MLP neurons of a small language model. Each row is named by its layer, matrix (down: output weights) and neuron, and shows model dimensions 48-239. Each number is 128 + 32 x the weight over its row's rms, rounded and kept within 0 to 255. Numbers have three digits each.
After each neuron's rows, "fires before" lists the tokens most often just after its 100 highest values on Wikipedia text that the model never trained on.

L16.down657:158136128110087154179097095148070101114099152126195064183136126136143152126117111083109161084125017157067086126110088194185122174153140101086170166175157091102144173158089100105117059153108160105107133124110121151149123154151049147124104144192139083152106095126158146089080148135082115158080168158118122134153169102106114186167104149123138114134088164166156126101121125092078094162133110132117125116120138145088059097119146132176135108096136134114137152098175159119092199157116105150149090124105161117082129096195145085186203171130170106096132073137083170086150090104133114163
fires before: "2", "1"

L16.down732:147122120110159132090122144157148143127111115123163110119102108045070132143098122087152141146152145147126125127133131151133115116113103151095171134150132114100105134142139137157135137142103158142158092081121115183152092118136171153174090114111112117144102116146111130104101122155145126136167122122112255080128151134105120116141124118112132129136136132148083060088124158097151069129132181164148091160078092163160118127131144141144149081132137107120146119171098135097103114123163145094163136135107123128127115143131139140120180109137160110093123133125118130088124159131106147142
fires before: "1", "2", "The", "Ch", "L"

L2.down914:094077154077127113125144138131165139119156107096113107096076151125178137149139155147124137135187062091134161060076114147126106124128125103127135112209145173137108104120160163115118105118127086169077179142088164143136108100202109109107133098103118152128174100139121112188048123163149112140119185125155103055139121079103150144187126120170131109078150132161054146089158133153135149176132101141115169098126180114080129134115090144053127154131137190184151134065161112189085091123131159155158098141126156128114085120072105100123153083163097141114127091106166101076118129076119098090
fires before: " | ", "1", "2"

L13.down262:104104178148109108155120138143087158162165116099108164140123138143134094151146100067154136150183136114114135137106124133121093115104134049129079091112200091169124158095194133165152111181078093168183154107165106084157073100127114162117039123141093132172108141129163079093114090132114083137099102131119110120146179141139101156162110144080160119167070132107175116138109134097122129098116108116180096154078127133135118112165132115140182086097132081150180187118135022159091202181105145108184112120143134120155117144149084123101142095218080118096112116124139147177080161106115144114
fires before: " | ", "th", ":", "th |", ") |"

L15.down619:079103112141106135108137088175196105173090123104155082139116141120082099150120161186076083102112129136079171143154148109194114102208153108149114090109182084110122119129139218147151122155168080070111100132155130142138167157130073149159144118121165170152087189074087110128097153104177105091072101112089180071109113131163133064104134092077156142133141149132104128134144175103165177079139078144164083150141124137175149109119130179112110105162106159185144144067131143141123091112094152063123149053156133076142041120145147178170173101129111107130099062152116144120148135091046112133
fires before: "6", "3", "4", "5", " Br", "2"

L12.down328:158144117128123124085096064073121096129129131149094123146209143101138139123171124104107139163139144098118125061124136151153098124146163101089120103077171100130139153093167131149146132121118139098172139125152121121100159142102086179165134154138124083174144136120074064139095129108195101235104107105155133096180126088108164107136161088120150147145056120129140127183085160109177089128174114147068100122090088129083111183143138119154149177126164054154142123123181160095120120075115169094165136163126146149139153165111132117136104110170154172118110152083174150153124088114132187181
fires before: "1", "2"

L16.down444:158135084116178178162099148151143123134124080132092101125159142128099122148148076126143132074126082121159133108130150137107130142134154137114133088130143139119104172092100117132103135124079094136146126151126148115136157110113163123148108150107128065127167146098172172119051103110161149109219133156162099135118158121131100121126135150184138148090116112182059086121137008081084115159121143123102105117134144183130116113119144133123108147118083148124121105131111181109081126101121119146113169130081084133168083171115143126255123133127119151106079166193146130106155098107127149123
fires before: "0", "1", "2", "4", "3"

L16.down361:120107099111062105067171120187124121145149084117095128080074071136158123143154139158185110188175125101143185089123123107165095086055170131119148065113197156148131144121100169088150134088158135137104145126126085111106115124099143156122121162141100152144150100150160130087106120089068175122149188093104157114152123160118125116080146149151140052133133138130164065078110129182133121182126188126161098139103180092160145130158096190163106138189076138131145140147076107156095183125144146149128134131121098104137139147166146159112143085156170131158134106105129134085129145159061105128
fires before: "0", "1", "2", "3", "4"

L2.down726:084139113114125140116163132142132155070116126109146128123123142143111086147095139137068194103116103139203123121093124115150083187109121112082166153121150102144133127174102116147156124156134125109109125093106132105190125145182064088134106148122111061095115133114101122142115154099133100128123085143141122157218110132140118156139096160121135137135155117215081042103135141136083097132099060160154054078053153148093077098122150125147150204111129101165184201101113084132169151174101134121105163054144155146136145131134152119097131141095118081122116073139168115123143174083107158127
fires before: " | ", " |", "; "

L16.down215:144077142121160151130135091108107122124109141135105097140096129105121135132142143073106115132140147202111126141113105148161072116110089128154092100114143099128173155097088176115132090112111102092111153112109198126109115122143086175172165101161128089111136159127155136123134108202128112126136146119129211106108160109101177098163094126060103106075122107113189028155087113115093206101132089136127127080077117127095143121197095158168139169214142114087123163165129088073072148088123107091187117168159128091099096159122132105063202120102153131162145138150098162126113134133103112145
fires before: "1", "2", "6", "4", "3", "5"

L16.down665:151144145149131094097108168170089102139179126154103124170129141136143167145090164098056166090112068131148079129156193142092106126070090132171149171154108084124123112091103149113156119208151153134174125069101161137112119158127108142177136169149129102152138166080142136100157129072139194152106166108117098110098138066131150169167143182110213137138170146132117177078096113115122241124104083138186116070116101149117092110149105150153158111162129153149180136105110174095080176112152124103110148117093185199124170130143107098186164121153152106109141130163074101110170126095116165086
fires before: "2", "1", "3", "s'", "100"

L2.down617:136140146087103165114148162145197121110113098152143076171129087162119089144094168212164108138209123113136115098137079112128136130156128087114171157072169133173093116131128151140135098158061121059149164073152177143119076130078070102078129232192097132164170143091136162167072166169198111147115081166091085155106124124117140090172161178134126105144087140136107086178130125124160115135169190175128146120093108071094104086145161087141095163150114166096201180179101105165167156138076144071099146129121129125107170099151141087154140155118145139140152137156153147115140165150114082141
fires before: " | ", " |", "."

L4.down256:111092138143137116091136171201180086186161132088133133167167079131162116153070119112114189143080090117158139112132093142112127156185137153148142125130103110130119139143131116172111093144119109119103110121130127158154117107117121104141108151148066168130152184165113090097054098098085136100166120116107130154134112085094110054078169132138155160180132148154156174210122114148118110171120095100108155138147150110116075123076140073177154166209115126143173085133059148074117112155117135092111124087128139159061215135066159116085063067139104115133108091200117119137116165075126080115
fires before: " | ", "."